python train.py --n_head=12 --qk_norm=false --attn_scale=0.125 --init="uniform" --init_std_qkv=0.0241 --init_std_up=0.0241 --lr_head=0.00319 --schedule="wsd" --decay_fraction=0.743 --steps=11308
MLP neurons of a small language model. Each row is named by its layer, matrix (up: input weights; down: output weights) and neuron, and shows model dimensions 320-383. Each number is 200 + 20 x the weight over its row's rms, rounded and kept within 0 to 999.
After each neuron's rows, "fires before" lists the tokens most often just after its 100 highest values on Wikipedia text that the model never trained on; "fires on" lists the tokens most often at its 100 highest values on Wikipedia text that the model never trained on.

L10.up1462,162,175,201,184,182,212,171,209,213,217,203,218,197,192,194,192,248,208,209,200,204,197,209,194,228,225,190,191,211,182,178,166,202,222,210,208,182,207,202,233,192,204,208,179,211,235,136,247,145,176,201,154,191,203,173,225,191,216,219,211,221,217,231,229
L10.down1462,184,228,168,220,203,217,165,181,195,170,216,178,174,228,176,213,191,173,198,212,221,195,218,209,204,208,194,124,209,230,192,214,187,197,247,178,195,193,239,208,206,225,205,229,191,227,227,205,208,192,229,193,201,190,225,205,205,197,206,192,191,206,223,171
fires before: "\n", " |", "|", "-", ","
fires on: "\n", ".", "o", " |", " Milan", " "

L10.up2453,190,191,228,217,156,158,218,238,215,227,176,189,210,170,177,187,200,232,186,171,194,197,204,209,214,183,211,183,230,174,208,176,235,206,198,215,203,230,173,220,215,200,184,207,209,207,206,193,191,207,177,147,196,192,233,196,197,210,214,212,210,213,209,179
L10.down2453,196,232,186,237,189,194,203,203,194,190,206,168,172,207,204,203,204,221,205,215,202,170,198,185,206,187,178,117,225,169,176,184,173,205,192,187,207,163,191,159,186,169,202,224,196,189,218,173,201,222,170,202,181,183,227,202,169,211,193,175,208,207,172,228
fires before: " "
fires on: " |", "|", " September"

L10.up3973,201,194,191,175,192,205,217,209,222,208,175,167,159,185,224,188,233,190,184,197,214,179,188,178,192,187,211,201,192,215,199,182,202,203,215,161,226,227,216,183,201,184,187,220,211,176,189,184,212,193,163,197,236,183,188,202,237,174,232,218,226,185,227,230
L10.down3973,200,166,207,201,194,178,195,239,184,176,242,178,177,190,198,189,144,218,229,192,184,235,224,197,231,191,204,149,203,217,173,187,216,204,168,215,166,201,179,209,226,183,216,157,146,206,219,198,200,181,190,203,214,211,204,209,216,211,219,226,189,164,213,167
fires before: "s"
fires on: "'"

L10.up2602,198,204,208,218,185,202,224,231,221,217,189,188,220,222,219,196,223,196,219,213,209,195,170,188,215,176,196,215,211,234,234,197,194,207,184,229,200,199,162,212,209,202,240,211,184,185,210,209,220,193,171,212,212,205,229,217,213,216,197,197,206,236,178,216
L10.down2602,163,202,207,177,188,187,231,205,175,201,214,224,199,195,164,201,163,177,186,195,222,197,193,212,162,201,192,149,212,204,192,204,193,201,181,209,202,190,199,195,172,213,206,155,236,198,221,172,167,223,207,205,174,208,165,178,182,205,199,227,197,194,209,212
fires before: "1", "0", "5", "3", "4"
fires on: "1", "2", " ", "3", ","

L10.up2127,204,219,224,228,186,203,170,202,199,212,211,180,200,212,203,198,188,209,179,191,175,208,222,221,236,181,213,211,213,175,233,231,231,189,203,206,192,224,173,179,157,206,205,242,215,198,197,224,201,196,222,185,210,213,175,173,200,218,189,199,180,216,174,219
L10.down2127,208,154,193,213,198,193,221,220,188,212,211,182,195,231,222,187,197,219,199,202,183,212,165,198,225,210,207,214,192,200,236,217,250,189,203,219,201,224,197,243,179,194,202,212,201,215,228,232,248,189,201,193,196,190,203,237,212,229,210,165,218,206,179,189
fires before: "1", "8", "5", "7", "9", "3"
fires on: " ", " (", "–", " −", "0"

L10.up4515,216,200,174,231,202,159,208,205,226,219,210,197,205,153,212,177,183,203,224,217,179,196,195,202,198,163,199,215,213,182,227,182,215,225,205,184,195,204,183,205,219,173,214,165,200,207,220,169,213,183,214,196,247,188,200,216,172,181,195,201,227,180,188,222
L10.down4515,177,226,183,214,186,213,167,188,197,163,202,204,200,225,186,201,198,185,203,239,194,202,209,194,208,207,193,213,164,210,206,216,200,162,197,179,220,194,195,241,205,196,173,203,234,170,197,218,200,219,183,215,173,163,216,197,208,182,220,208,227,178,202,216
fires before: "9", " "
fires on: "1", " ISBN"

L10.up2575,194,184,194,226,185,198,182,189,222,162,189,166,190,220,171,210,175,197,218,176,183,212,159,181,203,152,140,207,164,199,203,205,228,196,204,207,164,174,189,213,206,187,213,243,201,228,190,185,187,211,178,199,192,226,168,196,181,183,176,169,185,207,158,212
L10.down2575,198,159,217,209,208,208,187,205,194,177,186,168,198,174,164,233,163,191,214,206,165,201,185,216,181,223,190,159,234,194,228,173,195,216,179,195,198,214,188,224,170,189,145,190,194,188,187,152,213,192,168,191,185,205,225,199,196,207,211,188,208,208,197,190
fires before: "0", "1", ",", "2", "3"
fires on: "3", "1", "5", "0", ".", "4"

L10.up2731,192,226,246,206,194,192,233,205,213,216,180,167,221,181,222,201,197,221,221,227,186,190,185,184,185,193,189,225,157,202,166,167,177,147,164,206,186,226,204,199,217,190,200,186,194,215,193,200,201,169,187,198,227,190,175,218,251,194,171,176,219,199,206,221
L10.down2731,195,218,212,195,212,223,208,165,171,204,209,200,207,203,167,191,189,165,190,221,225,199,201,183,151,185,202,165,216,196,186,205,219,213,200,191,165,210,182,235,203,222,173,162,192,211,182,187,194,224,232,236,145,210,179,210,189,185,207,208,193,221,217,178
fires before: ",", "0", "9", "6", "5"
fires on: "1", "5", "4", "2", "8", "3"

L10.up2785,201,229,210,208,175,244,204,230,213,204,190,203,190,193,196,191,224,180,191,224,236,200,179,165,196,166,165,193,208,191,195,179,251,177,195,185,171,176,213,159,169,195,193,212,170,215,164,175,181,177,209,194,245,181,179,232,217,214,175,206,230,188,215,202
L10.down2785,218,189,232,174,235,172,237,178,203,215,209,204,191,202,188,197,229,220,212,207,209,221,189,210,247,191,171,154,163,216,195,189,197,208,190,187,200,190,213,210,191,180,168,211,205,220,195,216,181,230,183,193,190,181,224,188,173,168,177,193,188,185,187,199
fires before: "s"
fires on: "'", "-"

L10.up2680,171,208,200,190,234,224,234,199,245,180,225,158,243,189,210,200,226,229,220,187,166,194,168,188,208,166,204,218,213,219,223,179,164,214,194,207,202,217,196,225,192,212,185,208,189,207,204,190,221,201,175,204,209,207,183,236,212,230,194,166,219,248,197,225
L10.down2680,170,209,208,199,177,204,212,197,150,208,153,182,201,207,189,196,185,167,186,199,214,191,154,195,200,200,160,168,214,190,231,194,214,199,210,230,197,210,193,177,205,211,220,214,232,201,184,189,204,215,217,176,186,223,191,195,224,205,189,210,178,240,233,214
fires before: "0", "1", "2", "5", "3", "7"
fires on: ",", "2", ".", "4", "3", "1"

L10.up1888,205,211,216,179,216,201,208,202,214,173,206,224,199,182,181,205,209,217,193,211,201,219,240,218,203,179,174,172,199,208,204,175,181,168,192,179,229,192,221,245,235,203,233,199,211,207,184,188,194,209,207,180,192,172,181,185,170,170,179,199,201,182,199,201
L10.down1888,218,237,213,213,189,215,191,186,193,203,194,243,180,211,164,175,213,238,235,202,201,206,208,186,211,186,207,114,196,184,213,177,180,202,178,233,234,179,199,237,216,204,213,209,243,197,226,180,214,195,185,199,177,197,197,190,181,212,175,193,188,194,201,215
fires before: "9", "0"
fires on: "1", "9", "0", "–", "2", " "

L10.up3565,206,191,217,221,202,190,189,223,209,173,172,183,232,206,223,207,215,203,211,194,204,209,208,179,196,214,194,180,188,186,179,180,218,164,171,201,238,206,158,198,175,183,193,239,183,235,214,221,240,171,187,165,192,212,187,164,226,239,159,209,213,198,194,208
L10.down3565,206,205,199,179,209,197,195,177,200,177,227,177,191,168,169,193,200,185,198,182,197,192,192,164,204,194,199,200,165,207,196,212,180,225,212,161,198,171,173,211,213,221,205,199,220,155,205,177,190,190,208,226,193,208,203,181,186,173,210,206,195,192,209,204
fires before: "0", "1", "4", "2", "8", "9"
fires on: "1", "9", "3", "2", "7", "6"

L10.up541,194,202,235,176,205,176,199,196,215,203,185,193,203,192,205,177,220,203,173,176,193,229,217,213,224,227,219,215,184,207,177,186,168,187,181,184,214,197,204,222,227,174,194,196,216,213,220,211,205,229,227,195,232,180,222,204,178,207,211,205,219,223,189,210
L10.down541,194,191,184,165,237,216,163,193,166,201,214,242,185,201,165,199,179,188,218,210,186,160,199,215,231,186,184,176,201,197,179,208,156,217,206,174,232,183,231,201,251,208,226,176,212,185,195,197,181,148,250,202,198,159,195,159,191,190,207,218,178,194,218,202
fires before: "2", "3"
fires on: " ", "0", "^{", " (", "2", "."

L10.up1277,227,213,181,207,202,194,223,223,199,194,189,205,261,200,193,192,212,205,209,177,247,212,182,161,240,208,219,210,221,204,220,230,194,208,196,196,183,179,211,189,217,167,196,209,192,195,208,171,152,230,181,229,194,180,179,203,184,200,197,193,186,173,215,207
L10.down1277,206,217,189,203,201,210,218,177,197,205,189,221,209,223,193,210,210,208,231,194,218,186,201,191,232,196,174,181,218,166,195,182,227,183,209,174,199,195,209,200,182,171,224,173,213,182,215,227,252,241,180,195,175,206,212,202,189,182,189,187,210,207,175,203
fires before: "N", "3", "1", "0", "4"
fires on: "′", "″", " ", "°", "-", " a"

L10.up4538,168,231,215,208,208,155,210,219,178,210,230,216,255,170,192,240,211,179,203,205,215,187,197,203,197,196,216,216,213,219,189,197,226,202,216,177,169,237,248,211,186,198,173,217,179,253,175,172,175,200,216,184,190,189,211,217,183,216,183,213,232,210,183,186
L10.down4538,172,213,187,186,212,184,200,188,219,186,216,216,200,179,203,224,205,199,200,202,214,185,206,188,208,177,201,191,220,200,201,183,182,199,218,169,242,203,213,190,218,239,209,203,188,181,172,201,202,244,199,222,183,221,253,204,230,189,181,183,211,244,197,164
fires before: " ", "–"
fires on: " March", " July", " October", " May", " September", "|"

L10.up1452,181,191,211,158,213,223,203,210,188,218,179,231,191,187,192,199,223,193,174,218,189,193,221,185,215,164,196,191,221,198,190,195,173,198,202,224,191,200,231,213,206,174,176,181,191,199,174,208,172,182,226,158,210,238,225,219,225,188,201,208,212,194,201,188
L10.down1452,169,205,164,198,187,212,200,148,189,195,182,178,186,188,194,183,212,216,201,220,253,222,182,204,216,222,197,106,223,186,174,215,191,210,230,216,188,192,214,196,193,221,158,217,195,164,196,195,219,210,176,224,206,207,241,203,178,194,223,200,222,206,200,225
fires before: "\n", "-"
fires on: ")", " |", "ins", "a", "})", "eder"

L10.up2679,191,177,217,187,169,224,194,231,208,218,176,184,209,219,162,185,188,212,199,202,211,180,181,220,203,202,213,197,216,188,244,169,224,157,203,197,204,217,215,211,231,203,198,199,225,253,199,225,187,175,192,157,198,172,190,192,205,210,238,164,192,181,210,181
L10.down2679,210,189,177,197,199,202,184,183,182,209,175,207,204,217,216,181,193,173,217,214,205,224,173,201,197,191,178,198,189,201,170,217,210,192,187,239,223,225,178,214,200,203,198,194,223,185,198,190,190,186,172,203,181,225,193,197,152,222,209,185,193,224,184,230
fires before: "uki", "uz", "uk", "u", "ato"
fires on: "uz", " S", " Tak", " Y", " As", "is"

L10.up4348,172,171,159,218,207,190,196,214,229,187,214,206,184,187,231,208,201,184,196,223,175,218,153,187,210,159,193,183,206,189,227,186,216,188,206,188,196,192,168,214,186,224,203,223,191,248,175,204,205,180,206,180,207,215,217,187,206,212,177,222,240,178,209,205
L10.down4348,205,217,226,194,180,189,207,200,188,177,194,175,206,216,160,154,202,194,192,177,206,198,244,184,204,225,172,152,186,201,187,221,199,195,208,214,166,204,213,225,195,189,206,202,227,165,199,188,214,205,205,224,225,201,227,236,215,185,208,193,194,175,197,210
fires before: "0", "9", "5", "6", "3"
fires on: "1", "3", ".", "8", "4", "2"

L10.up525,201,234,207,221,202,214,210,189,211,188,171,180,212,223,229,192,202,173,236,202,185,163,194,180,207,185,169,215,179,182,199,231,230,204,197,200,204,178,184,157,203,198,171,222,207,222,185,225,184,224,176,237,202,245,205,186,194,196,197,196,206,191,158,200
L10.down525,190,167,212,225,215,190,181,182,188,240,193,215,196,181,184,203,202,207,191,210,211,205,187,201,198,203,205,179,198,155,232,209,220,181,208,188,236,194,194,207,210,157,221,237,206,210,181,211,189,235,212,188,234,185,196,221,215,219,191,200,169,202,231,170
fires before: "5", "9", "2", "3", "4"
fires on: "2", "4", ".", "5", "0", "3"